MLP neurons of a small language model. Each row is named by its layer, matrix (up: input weights; down: output weights) and neuron, and shows model dimensions 0-255. Each number is 500 + 40 x the weight over its row's rms, rounded and kept within 0 to 999. Numbers have three digits each.
Before each neuron's rows, "fires on" lists the tokens most often at its 100 highest values on Wikipedia text that the model never trained on; "fires after" lists the tokens most often just before its 100 highest values on Wikipedia text that the model never trained on.

fires on: "0", "2", "1", "9", "7", "8"
fires after: "0", "9"
L9.up656:505554576551530504482490588536454499505512445524463495506390547535500550478487575536512452531472492479472473519458497439498491474416470487497545442483433475550568497512536501470458475509575496488458419530409535457463479600495505532493528423549537546444515482459508475481410489504516472487452482533535522518490536468465499544554564483472440566514520495460535421531473450523542487500470472522545510544451476555518568438523515528516470439454533458479480449498515586522513537494479525518451473529485543500538533533482568433616458450524594587469424489475469471466574525431514530477439556435442458532497505503470457509551514442528478492491445535506516561533535552505548475455496464529457472488464500502531499504498522472518522500509511506421549501511505488547554498495508585
L9.down656:552548493513509516499492534539481535610491452473512518545515463571323501482456536464390512425455493462543527522484514430557490535513442530469533520558495484517491478521529582464489460488471425481511524481486543490496454481436566475490541508479508410455441483559541505457514520484560535498530438501440508425570475499434532526579471481461487519554573542531475499563526430494506463528495542505543476495447454503512496569504434535471540492462464451495508489472544518520477504519557478579433420484525523458459573494496491562475530483479538496518534460506570520528522508540469544460536533538497537473489527501542509556542445451560485482536479463508535512568461510459454557509451557529461487498528491476519478446493547449418502518516426455520460521459483471474465533496480561

fires on: "0", " ", "9", "1", " (", "8"
fires after: "9", "0", "2", "1", " (", ","
L8.up469:634519499471530460501490445541568553531456398449472501537476522499487519451543487502531522484452459496607515537516541454465442498493493481549453533535478446458527443496518500468504548551472442477516455488513501485496483512479520463463449504553545522523539474484416502509448448482510435534517427527455509449531501549486507549509523512447498494426523503519463508557536494518615508544472477570457562416472455531545418515503450425532540464504552494445482501503530491415528525500543480501460455486568535480596466441483514548540573446477502532478465451532524546589447511492521539551521504430484511462459493472468468514551443489441487517507528451471493509568575484469467461514488448519469553520496567477485504451538527568504459498500422445520536568505500522531575540480503525
L8.down469:461513495496489500453566502477597426566451505563547493442532497446590548436490521479525468438568468524478528463546511491476549530477500482504513489469559464513488503568474477520528490522543500519494534450512471523523490496479424447427505514596486548525507527529557451476520462519540448543466534438466504446518509484432473468515497489498563525508500534476515489492493445497444463563550502520524539526476491531541510467593432509523459535493531520533540402462495509481506486535440496502486515452532451528469482430492521587526502458540489549441565573495539496561478526467500543506560572450449539527561406519508474483473441499452531515597517492492462446489520515494546535525413535491531453546459500531492542384565406464415467543506506480500457433506531542478487441475463492

fires on: " ", "1", "0", "ol"
fires after: " to", " ", " By", " and", " To"
L6.up483:492456477444467474509455446507522463480475481542521607541508491518448461468456557513471512499474520470615560491536505567490438580550630495488490440520522538448611450487473528533489524503496515467471533461545510423529510498502488547474531550535488463506512547586485528524559497478453474432535544527455417501525452473517525389480536536533416488556471478538498486502547562480517504573469440565492532476463463488480498469459469462473505447501437509468481429564501501527477487437482537514522505465535457454474455451503497501506627520481545499490443572527493489516543496496500463442532484520500548574467496505453480459487522512565532421525502540562496542495453511541473546493403432524490531521475520534434513480504469488538439552486554464468460500579492504471480500487500508
L6.down483:526531515499552494437542498483449551541435520543514458511517417463518537488561538458504497480530549558504511592450466507504501565481473479449495503537468486471532538467509464542528426418521522509484546459607480501476541530539467493485560449510498540498465453558494465505425475425497447501506502497423489440491506556480601529509501524482539477524461473506515517427526576504467519482472578469507529491469487513563483466574563524512535536466496500494527520463573462488538516568432508549497502485559445525479516471509529546532500543590530429578400555546472503423541567435460506469555472480463500524542515468564476452446515516552507565535482488488496511446507518466522467489448449473587485524455504514501488452572496526451432519537496386469424488449477509485486503501491443

fires on: "1", " C", "9", "0", "i", "U"
fires after: " ", ";", "V", "1"
L9.up363:539552445487520473499547475444510508419533550461480524572487391496516481446540559561477494530463431549619439508556515472456490496556552509522493464517401506542488550527504499479449521546522460514514474447479556449503439485475503529515418516413489492527560529548560576479491496502496508551498513502516463471501525444506472547463542490492532551476478533505508503466466424519491465594547517432537500471562516450477470546533500480504475543495577483515465474487491513488501442491501430473420501553452532468459487452498498507533568530498461472459474414471489449514448537521453544436505469513517522583487539460547520501519453550545467493561555550565500538556481520586520479488481512479543464590480499445456460447520475503541527504493539472450530460491552540485531380542524524
L9.down363:505483500508528594480491557510486469546468457473482520463525558465486404469485510618442539485430533448513510456557536484546502459525516455469445582489511506503506483542523484464471496509493428525480501546498481537482544529542514503503479514441493500486509441511514468478422475555516507447497509509479502528478499501439444517489541476529497534474421519490473523415462438503569490447566437520482493488497478513431513528519553591458438483476415551487526482535576488461556579467458465499491437502487526533412483546544526500493548455553482569494451456527440495487555539551527538484538527486465457501528575617475417471503480421442516584474476492540518506531499542556505457585485520566498506433485470436495552442430522485535524455549471505536529536474503539575524484495537481

fires on: " the", "|", " The", " |", "-", " an"
fires after: "\n", " on", " of", ","
L10.up821:450498467418431459563528512478507465483478431616507640492496503473531476479484467557429565497514469418536560445515522452460486542466481456602485484558501474537468581547524491502523442504500468542516486527431509504466493485513544497542482552484535502461503503492510512491485419465577451452503463428543443466465461476497479501536525470564550452464516483512529533463594464490512524525498574522548472523509438541593527489528489491554417450542491540509500519506472537506519495495546472484539505560533405449450491471556519482464447491525521527435531460458462465509433467481464510488482527548552507570513472518530454477511469489491522474474461476528486514460507560602498532522489393500512441485487516553572486502501463531508503464506556548530517482512504491593478552485572530
L10.down821:520470498491485504465525487486561519563534505551422494471455524496586520522470510493450483485511487584515486501449456458465493638487591471519515536473599581485518507484503531547525436534517534520485523504445535447501507477575481469500452549461484471517493504519453512486456536575491506455449514498500501485476481480491523544556506512446495460468514529466461443474518479509501492441457479455491549507501443473455508466469537493524474553555493518478573509524439424601542526514524515507497532539492483455522487501419510477427480486499510483472527497542481446430528519484493551536540501490533549427465512467578428524527499484538506559529505456692465452452544509450454469423469501480453440519544419485558521513502473482510497532488548498429529534518565466449536514575427522

fires on: "\n", "ed"
fires after: "\n", "-", "==", "===", " ==", " Succeed"
L10.up570:505501425505472470533531455511494485522439526565541464471486519515532475393510566523437555496475514492513533506545484525468520456536484445478571459487492429508528471488450418472537438473511473513519431583557526474484512539488530486436517477477542484508545498448515448470431445498467495567477533475476441482548523542544416551395478496494530491485539450482557503485513538514468495516538542561551472492445507466554493490475509485491500482530486508502464487522518478535436519526468500612515501594447526542473474502479530556527466487506480486500559456484532547605562516476480495480540489526461467394458501528537476638449443474541519470478543533522606558549509430515447482416506464512524520524452535492463442505465375539565484489500522533515499525530479519498533528513498537
L10.down570:516562496507504479515480557489472502453538536490482482489434521486544458469497503482477530618480487490608469550406509601525564468497565511521407482474465461574500449511459520471504433497504549517495496503559493488533504469455497452545537559503455512483540471543481425521487563486561545457512540502503464520495483489460473540497520459453521478618550434521436546515549483549491511459558456472546475511554505528437587457528525511506542484540513486488460513488488539497495566527533461468486425475533477420466500519488536485474489519550530504470532552499508507468475495480475487474522452510400478461547454560485483454553484464483553568504483467415518493429537572541465487477512462435531512559558473456487566516480444606484450524429535532514472506442457438514525441488570478

fires on: "\n", " Min", " An"
fires after: "===", "==", " ===", " =="
L2.up853:511445463422517487505479549520454467561545476535524526488565505495500456532486492486465522466524499542503473465461558559519514522408500506505533554450497521547502438463461495502476538495489504504483477469472505540470496462466561516582487481504506459525492472465505529513530413559520483417496538484466501518468488461549482508520538518513427521532424506445457531445495554484546448501480472524479460510540481508505528527466477543482508425511424431498479460501537540508516581453460531555528482530521518485456463565578463465558438478529538516504549527607470488539476532450475502556466497466509493529550528478613450513448478523521480462476553526410495481566414479580402563573562438538571485516415472580469604513500500474494503538565464464529475467539442408482493499502480490
L2.down853:508573402572439452506559456514452408539470473492499505455597434481483445451470494494457474489556455453517469532488494520499466584426489475538496508505528503553514495528497515563564533506467532451491426498494519420532441464496488581577518502561512514518517463512494431540432479551587497519549512511454485497476512562518501501496488479431444453572362489500483484462514454476508509498470445536511471564469515483558476504533507526549509415558487560496507498487536451535481544454527506496486551494503466440574446523479557507512501490549535555489485491463470443496458501508500539560489492446473485439543522441571511442467496581572507453521583481473451518453538482529454523495499512548541513488444501509506525533447474506456520471564564504525432543488453516579531537529487525

fires on: "\n", "---|---|---|---|", "|", "|---|---|---|", " such"
fires after: "\n", ":", "|", " |", "---|---|---|---|", "|---|"
L3.up130:547453470436507536550475481451529445555506514515539563494487537527488520424536533489489493501524482557446486445510553561556480480485458561471501513553482455502467469517512421553523501482545502471475512596426514518539472505432471553494481505456491500465506497498570458540522472479579454451466525508473546580502504469434524484512531482488495492491566531432547529500541560599476450534515522491464456474402537579514506469458454565497459481584514461521481542511470608423475500448489517503495468473486482530387423516554488543489495465467549511513504453530446587551467520497482405474520524503450470540553530488548552456503467498538501511541562423449483501534530518474495528447504498436487487554529511428557447501538548427459461448541519508490451528544432471508501516475478552
L3.down130:548432463464444497472480426471523507500490600508518553508513459435499524446553564520492506473517561491518421432510525532495474464500568567492470532448567480491495506460523473475528431420468493469482462552435478557502508462484475528526535495537498461444525515534519548533543559428448507515487454490496549529472485429488529464527552452529484441567522491431435491507527469546453499491447509502523502506468459513505558503523533527475557568570474542465584562475515538544474446461488456494526503455495525512511467520462508442492525429525531494486458500507521568503532506552511462486533423547418466483471469510535487539468608486620501402522536405566451520530543494528466547464547502421495581520534578489536468523456558541499453449516521505487497497528478453489545547479456499

fires on: "\n", "H", "V"
fires after: "\n", " V"
L6.up693:543500448504500497518570436488481528448493509524462520516551524513526479545495441540470460572481577394505558525520554509499544492455513514457478443546516435454483434460458494470483481487469567554465497477526541545482452532530537566553473460438532475483502511469527502541467517505550531508510534463490492481505377519512465546481472520561429589476492435490422421434536470469515509468560489538518512510600488478462505512504475476532496502433468453513403535455462535459503455497435521565511420473486503469516526479515444526486491480480555527567496576487532536514501579464425526581434536484452467531501555522502531530503513547536521528484513430524495527496530541493509449526502480543507539516500523520484432552438471493496462468553470558459498490524592373532467519466544570
L6.down693:509489476530501510452473507477492437486483513539551503459515496472523562521513515506517543529455554478564470451493480522520448464500446532444539543487402487496510469487530530446432470423504553530535521528482511492443478500545507509429551477479517509596531488503511511495464473482535483521462489501499550446494439607486518482518508467492493519503547441499537517506586496487498551483576490471498559485481484506492525518529469537492483515435504476529483481445465543483473491434447434606524458444510522473513460410467512506446410585486555506580540541519501509493395510506447457492566521438490437519486571547500529549486483551465574478514537557505532488526474516506404499504530479572481460516559523496564539519453425514405559490594451518528567522501492457426406552492561471

fires on: "1", "2", " addition", "Description", " "
fires after: " ", " in", " In"
L2.up92:492510501460538503511519490490477529436532450569455511467569511581511496525469535532567467500450467501475430518529475510521531485558552435516479525548550541482473487560470527473510506455525481527508540523420487463490530451581469520506533489451515542483506546529487560415486502544490530536561495551526489403453509536498518506515489511564468529541494531515540438476515538470516456472505505485553440475468529496452432490525453394429515452413528487534533502473458534474444501472493550521516524502475527438572500536513474503577496529451596512431428513513571541539549526471450441516439506521561577558525469482465444477585446500529546494509451481471444458439427471556480536551477437560456500597510502456482539514483609559495490474482484490550521477482519485438514439495456505
L2.down92:543492536576549415539557501511484459522504491473522425575504482479542446459566492470507524482512500499488488451427466515520468422538454441528498455502525499504587555540547454503551488486487517512538572562534426537460492515497506489505476505532432489471460523564470524511510426531467463479454440457454530509447585576493463491395490456497579519496492511487486451515499502545480510452499522558481646564541491460466575516466544450514529473526477457466427481510501545606494529475533519487492505478450512511498502461441472410469481467538507499522512466478529465476476484500453561491497476574463555501499470533572481463495516443480513466490481542477531494603538491546508441513452443495540552530517500556544494567529456508451456552454553492488568489463489496411562494544504476

fires on: "2", "vers", "un", "part", "sum"
fires after: " ", " de", " con"
L2.up97:505507523509493519464438526522510475565470473529528422438467506464463580586453534550498572450544527473457499380511542437564534537438482429537494456531508532564495507485486546485492478504539542461386466555556522499549493524505424490480495461476569517479506479404496549517520612538525428476552449454481452514489473448524537564492498519520491507459470507515506521513545487515474501516500464539557480467457588503470542548443457508470483456469479487453482510476446570454507519496443474459523472420488487575512447464596497469590499571530522457466479559477509453502509473520475550487467491484526533566474563430466561553516492566516483534535481476465556478509497449524479453474521517543496482459507536515461480456410463532541434500470529470488523549555563496499507495537469524
L2.down97:457457501536464481518506466517479527561468594479526527459505483547482519503535497500535483518501485522516565610444403554574562527452490508501511545532509463501391498551511554485470514436499498473457492476521507503515498464423502490538505523497466575548521443507570536471511531513495407440527405465537435548473496531545462540533465486510544460522487505534488463508515473571441623508495508460545583540556512456491472481513389504420485495433528533499494468479450529550579490580514431535464495423478457465470478441529513507489583462494473502429461522513473558530501516506463520473532547470502483499465478524491497541518524416454542524491509501473481465504481515506507443461515525503552535477599496605459557494445547472526580455529466523502465446473487493473531496492531521

fires on: "1", "–", " ", " E", "2"
fires after: " ", "9", "7", "–"
L9.up452:502534516485571482543425490517498496543473522439501561498571391434450543525557578510430469584487474578551474467494524459482496430550523471609472479512498524444598505461484442456507499511540501459438481499512572435527529512461543509571426561491529561572494551513437512523479466544503520442448483491485548380508478532538495454508465556486520452545548443487517510482516504438518470514486484525529520433506499526510432527538494462526557529499529455548496475506509539425547479500470476566515485524448467524510475493442544510570518536512510500421509500515432487532513485493489467511440531544521588552484414497468493496487473551549520486449494484498444568507561493530483456543450448458479423478497481512445468518501527477478504559565480438538464517461446535466522514483540501
L9.down452:485510541581477518455530444531522565487498545549488517494505476485544515442504531461476529461460480543459438544538509586454441478500539499548502466590522521483530519522537469472473563543439499527459532505434471521556446510503575519464572482475508545484507532491459445501564438492447474561449493493547558453558555471443422531550567497514518502480469452504488460479498599501520544456572479501492452433518500570585523508522459473558526556493466502444466538490529527507499516486486558497452485436525492535510481519519455443497483482517533489573451467492420459439463486554459512505481468501469493457576526464529436427491527472517503427480576542516459403556511449486576501494527469455482494568485562432471443463514497480480573522464558498505536419542497444450540534465529502

fires on: "8", "1", " ", "0", "9"
fires after: "1", "8", " ", "9", " mid", "0"
L6.up948:515432544484520492493463474529515500541474491451476509485609502505452492468540520524479516503482440517558516512484471512480482521433543460481491501513554459539528536516532619463472628516482529550435455482527424448466588456544491491446487518446551553445554514506462489542556442537475462480531483468436525466482597550479553517499452495442472492484440500524562495485532489512548495508427497557490451459458488508557525467517463476524530549544462441498462426464528507439440553429484445550476533477435421559500504508451529529492441536508492492459459535524485539512510511555464502467460506475468584445563590481476503511449470559600462500495496485469487605469457538500554553504478513441515535503459491477530490446570464494505481504529484439472466494562548514552515516495496561
L6.down948:506480483490544482464507444519436560455436575468558533509512448454501541465457448479506489486536486505482503470529531526577577458508428484532472461496471563473528523417490499484534468549450477481487503483470508516461492541465476511470508460545460524513472437519523491515435502448493531464487522493576504455512440455492456535505551565521460513461548511401471553538522541615509502499563507521480522427517524425442556545471495467497514562538436479540603505509547477553557442550440563538481537430424556549437455536557447510535470530519552486546465438531516477480446544447540494468482534502577514488470517493445512507508491562514464544529527502532464504484501470537409465551542589518481507516521507593503542489487456511441458563470528494558472471436512464445445518545480475

fires on: "M", "R", "N", " m", "Th", "arm"
fires after: "\n", " ", " \"", "-", " ("
L8.up203:492558468486466555513528483530596585515415536458500504534565530449541501506478482560503555544544499485515550461490503522508557509531553520541443516475558479433481480506554511503560476502481467507485475482539525425453455439497595515480526546441514503451582468471503389517479466509560478515446501509465488469569446527484458528452607539541474510483557490533468436443483526434412497488528525483535517537461449547513452472484505575501488480465548554436509531545461525560483474500487504459478437436398511480559501530517490510513576422555495504474447462490554510475578517539492474508517447532511545473578487483473455450495506474424452553436524489488519442484497429474540500510500495549507395565534501514494526539495517465566504477492557492542469521462496496542532442466509490
L8.down203:535459555579524545507444436525482464416549497546467531528486511510513475548511496479474465487498496460460456443550464508455519466452488524523480512504519482514545547463441508495442521477454501506472459502501536541503520577618466443458522507492491495460514471491482497419469445535443501540471527548550477566513541516568467470530477575571495493449512511459535496546456498490560538565483437548520579509466498512498507519433481537522516460550546527508508551483493483503457514547470359412456417416463488426539582428495451445516539526518578520523533490458459503449489455449586507495563432478503512473496461537492485532454493465528472529502594517519519498520485536496507485536566471458519495493498423529550514547488452557482591446549480543539455513503543496567451506484500543

fires on: "1", "2", "ter"
fires after: " "
L8.up704:415505442497474479569500495537498443447486557479564473534531423430497581483514544520470516473536500472467524503513528498486577504460496463488523486561487553583603455490473496458454518510496568407495487505454564502517539452535455504492501555493423533478536552508552519497505515563469510565543450452450530543489432506503480488531499470513560517509565536539475435477452496458390510567464509462480535538480439587406473494570471441482512531510547502519491502464514548493403531458484494469528551503529496514485514470473410516527444497512451508434514472478526533486474498442537476480495488561499546471443527500450550522523517558560513519522500479522545495605493519533577536456538460564472463533496509458546504475398487497435528450520459481454464549505475561459496535489444534
L8.down704:589511541580550492458501480522493500544469468520541466423453546507533496469464483505566502440487632534522482512409492538544535445512541483506515485507500522548539495498452525518567423458483461506451427449482467468435493526517487486506499439555462480515512488484549534519544511489486480479466496590526393416499474487516432476474499477498520485377487492499568468534525533525510549503490449457495417549499520431578510511437518533465480501545506421496537486482501505543510479525527493562432512500525509519522519482520579468394476549465480561489462529524519478529445540529493509433515465455516477521451474479461507477532538465524505488594433470506519429469512487523504512559533508563591562476507440423530555540599528476542523542487497545503493463433522486539457475511501477

fires on: "\n"
fires after: " ==", "==", " ===", "\n", "==="
L2.up607:505488465444506441498526473500472540494504480501464484447467503446581532452449436480399549473498593520444447527548521427558548458474532488509513503451522466523519487510460442471509511532459513526543482543485510564591409501482520577483491506516548498489491509474537494548521429551496432473519573470559480521465562510537478574424555545553420539500489519508562508528514426584483542513465476533471518437521462451518441493497496526461482463551437480563458467509499561481463491479545489544543561511477464499442506457481468446529456489539574533501578492502473492519519534473546467500521456492409499514485540419551477498515516435542533417511556467458544554514455452576521486524492455539513513522464511482534430592478516433511491523499449461520509480558526588464457483485472530
L2.down607:499530507424494466526484465518537486466484522507574452473534455489500489529501463492506510523499450517463519458547530509473442587449534526429485534527503487454540409571605480481503557550471500472476484411443516523489522460480529494546523458561537482463525544492557499531494570497481517412482486463440542452469443462470443470590431535518512493547502456509459506506524476529536533475436502449535551508493549493532485411467558504467425475526530493475470495477449565526539410452532546484539458514517532416539547493536521545420414606501557540531540497501527544471508486466537535496503544527490480457547473461539491551481464540513466486525464561566496483454469509438517565510547473510550536501466563459497567486528560446494544502559528446523479425444564460502434498455469493

fires on: "---|---|---|---|", "\"", "|---|---|", "|---|---|---|", " by"
fires after: "\n", "|", " |", "ed", "|---|", "---|---|---|---|"
L3.up670:440540523456401510528491465440464432488532441486463451443494504464610470413541558476435537549529510490537511460539480497529469520539487560447517521529586447452513496503516473467592489481533454546522570547528593519467460573409516521507465521499455436507535493510498479449526497527538515523487547481447517516530492513510480497531538535515450554564533499420530532484492439536470529462478532483538417502575450469490484547436438506516467537480537527471551538480465565473537478467467446496556556521524555510476433445495568510528464471540495529529580456507488548525436487528516408573521505479495542563460509518427474509473560496518535545556521417501529445522508413538443509528478474550514482531549513504466439534477467492421498484533468474486520493474546512474497526516488546
L3.down670:552437523484495484491378489398519441459477405474476556480488470498529492472471479522506479432598582473522506494569563437502460458487453529476528487476497408518514496430470442467495474446475551479492489515465514448534520522513581549452446471474524494578514533501495452533440516502436482428569528465433474481489449466446499470526521484585503537455501528534467580527544500511457526523464490468507454518512471530481482556519425535486563553563529489539579559531563471490549500471408558534544527508471530461523471523454488466474461524473505593509542477530500522472518482503461487474448513504548497526545516557484571517514485598552504517581519530550541445504508483505422523451503534504428502531518493515513524431461466534557540459514526519509427470468553504500544496491472488

fires on: "2", "0", "1", "9", "7"
fires after: "0", "9"
L8.up296:528557510467519512471483507540427485509504450551583503604563563573518483517452486605433451476481424531514435446529486447425495462443542527516532483529437469466527446510531491519491396441517402418542438519499544507544534585460476504543527443521526528460562480558487472486482535518510536487475487519481531520501528561483524456486531511509405440507519502569546513553461476540481472495504435552552553465539475439452483532577528441484482510492527483521532496564547524501520521436474515534460459530543554493530476480477465540552489502545511552491447445501478460434537529492540563457411513472490540591498518488548500497482482513479497451439533533511509492485455501500458487494418493540528542525511510438509551539451472443487479483506436518511572537481437459534513490500506566
L8.down296:501446496433559474511533560481483529593532471500510539544551519520391526488494540441478487535467492515534532456457447421468508584527472505540493454566505503521482465536515550436457489503544425523495559543515411477491473543515554490473619456508449430494494453507540496480580490527594443531471503454528447469509519497477462483517442445477515541520565531486529520579484428481562533533518523561541519478474453516524543496502462555390434521444473493424517478501523488498460608482473488480450448485428540486510540439480480535503477530509507478513441517487497518496512588478473464494482463542490582516517531447563499576519462511540469517563489502488501530492447498446457568534444533455476482586489489514535493476507427489512430504504537513422475498496517553492509528530475523

fires on: "1", "9"
fires after: " ", "1", "\n"
L8.up907:503522513516587441456459498477486466506526537469459543491465516510521542415449498523497483550469491584486495530486452537476508420409549469493528480569428513448512515509519514456433497497539451432464440532504531452494493461569492416474525487476456522489559486461498508496428528480429500518487469538466492453480520543493488510445542546480487489479522476534481435459462472533410463524542554528506483524489478523496448564496495442490516458575529529505450480576511519426488495448531412519478485462500513533451486461466525553547450499565495537521475466542519407472555572496578509488435477573505535539477562572488583533513487549459517465474589506522458464476466508507575543570498443561561472457538499560580589495510461524490501540529460598519524461494553494504495517511507452
L8.down907:554415504491530504488416457472455465456585515452516523558516548557502487499466491490378482459540491576476470509511542488500546572493502445464495527492499506504511480487449528512468501476515500442557527575434491512538531458577458492507538487502444502545485545501537528474520454571520553562473576458602511539541488585464441449473531535540474529482429495477552502478482470566508528481506503559471437515440518488477558567532482556495543448506465516515530465467620488449521512521509483507495504481487472556387496552512448503541482498500499433411544410516584494478496550591455502459510521491471517444545533534392491528470456478538533500521561464485461417507498515518543527545509501471484474457537531479526489494494453481557486516519467519520490492473526511435469462449439480

fires on: " |", "-", "ce"
fires after: ".", "\n", " ", "1", "6", "3"
L6.up580:430501542470457459475584538547497455545443496449478488480516513474525539479494519506517513448539507472483478515543535539506505506420483467461472433515488446462494577459537563534485467479454573506453486561435427437468410524527532453453445492479473502548462456537430540506463571517490514475532490428559532492559466462529474502521509466538530530565448524514506490484515476496485519557532489453514503492584500530484466475451555443465463524511532593461495523477431496507559506471581521538507554474531460398467542444540457436511477453529499491477451534479493500476455503525527566477426589467498536482508498506561539522541465500482455578457475442556545497527489534602494497575493486478459483554515535572559495492518459425514455506479507495517454526630553472519566516476488523
L6.down580:448510482537512413514531509586434503487515485479474528550479494479497500543466471483578543500443486517523603425454538518439486565451573502447570537541528532529466485477519458493466471480486506535537562461447393496544505444529535430541432506520461568548455498441508412476515460456497512514524480483510536478530567465518550511488513496475563522479531514533477460465487409496550487558462581517416492464446498524530527540478492455497477527475512488516442535499482513527495513491560522518505509502485484479495401511454557509448470437483501524504575482519542557563539557553454490453548488451547586514509496466485491452494540501467476482490443523596474528527547470588498563469505486429543510501552481550512609524535547455487550488515478446529533483469429474465443464506457460

fires on: " ", "-"
fires after: "\n", " ", "-"
L6.up71:497482492474458541548486491549485521559444502477548533492530595427454468399548545523491472454528485508554543529530558544486517472486519503473515513535529437564498519460503522452490549494544509594491448524500519551484415532589500515466520535469492470532533446459529420482554492423551532529444487443479510507497481396574578514466503486493489541458548564580492486433498481490473473530516526533558492503451427505512421493450563512478486493477501501501495477433550476521451430502473505515472491522497538460494517447461514457494519521504510595547513503447490454493461500559488482558513477493435525454472496463595476521575431407434534522492510462534521454516506452573476564518457421443518486561497509495544529569511437423451482505451517546543533506534475467485498499554545492
L6.down71:476517488511476438536539445469513506468493557474516583546452469504451470469449513534452496456464471496514452485502468536461517575562549492492518512477579476556428544625485456505541517540483498510528546499500508449498526552538451447488473504508494544494511491473430528400563515562500528483536500556521536499400549474426502423521533516532544444460479545521469496530484422596548569534430552436502510473523522515501490477475509518534435541478582507516535497453474456445523571481530510443540496505495481486499521549432482502426510503444543530472550463505407495480489540448498448511578532493612530525580488444491510513437477503453424475461498512466478579496543560568491522493448461456506478489540500568466473510518392487524479521498522539525487486481521481488541470504508465

fires on: "T", "S", "M", "W"
fires after: " (", "-", "\"", " |", " ", " \""
L2.up719:551436596452465510503526581446506506513485530500568536478538528541452505407580484597517469566532498469475486483463524495515481501441498487453475538457493454481448497462441538505471477580564513475529486510448484520496540528541518534488531556467473483532592526448579536506474570530495544460514492459531469480491502521476516511498505564474425524445479519576472464508528570416508482479552480532570529483474431527553471595556532484551477465445534471447452555450518521421516466475525496454507466413544489435523526483482442428502564444575530519505450424493515492552492418485522473553519555548429513553498446549511515555507477529568571567468521467521545470482471471479571480482481516456441475538472499537518501518505464520522492528489448469476489486496522466455525531454496468
L2.down719:444489514490553538440472511570460520530506545435413443487460411495525477557531542440492537434485475535468466505525488538570470465572483527538536449420494567449420523494556438499504510468434511569506578523540487525547544503463449438498455491573514501516468522493502504467511519515409495515465503499539537458502529471453429500497502544440499419471519486513575443503405524453531536443523506475451572522504520448496482530463566481529463548478529520565436496497443444541516465540510436506488493476462429491539517486505542520496543490491480495561466527531537567572545536548526513418519493557520476496498470488507497466459490514525417451506555586509480504543467504483534513496505556456585478494458457563476599453499523504526517577513546470537524510442477476551517469553475466

fires on: "|", "ot", "\n"
fires after: "\n", " m", " c", ":"
L2.up30:520416526425552578477545524444445477507502555506473553479504505538455547491438456486502490496550521481448572492452516526544476461431529482508467462577517471501512494504481456485538575421478486466517528560507506503491504433463466452545440520520466536437492534556535566482497454520546492510533505483548474505476493501457438483480536531515509465432526482538510541508550528493518553450465486467525456497425602493463474460530569458516440515438505448394484397472463478479581428536469557539463527513530517514463586473486458522542557457501428473492486559455493535550533550565511498451500520539530516543579542524533501513485522504505442504534599496512522460554569525429462542470556457482444428537493527495502497503504482495574472504514568501497506525536459506450514500448424568
L2.down30:434506564509493442482499506516437469461570521507476531529542504504484637498523513567533533483490520545450446490456497512518498477491533513502506552481586514549525461539522567553577459491440511503439525508560470513526538528538481508452556492501491576498451509507454541469511529523472465483526430542423562576502512461523382462498590539501509483531431498504451582511485530475531460504551502515516575458474489543527503535509524441484560525548487482482519506511494462521448576572497492476507604462467506418510574480503475489513526402437479515458470532404450475531434580519440495522479481473480516519553505371488476431489499546506502459462483489511485445430476490422495444524442575466495508511502473446525476504514495512506431514473485489549553495486502483496531474495493523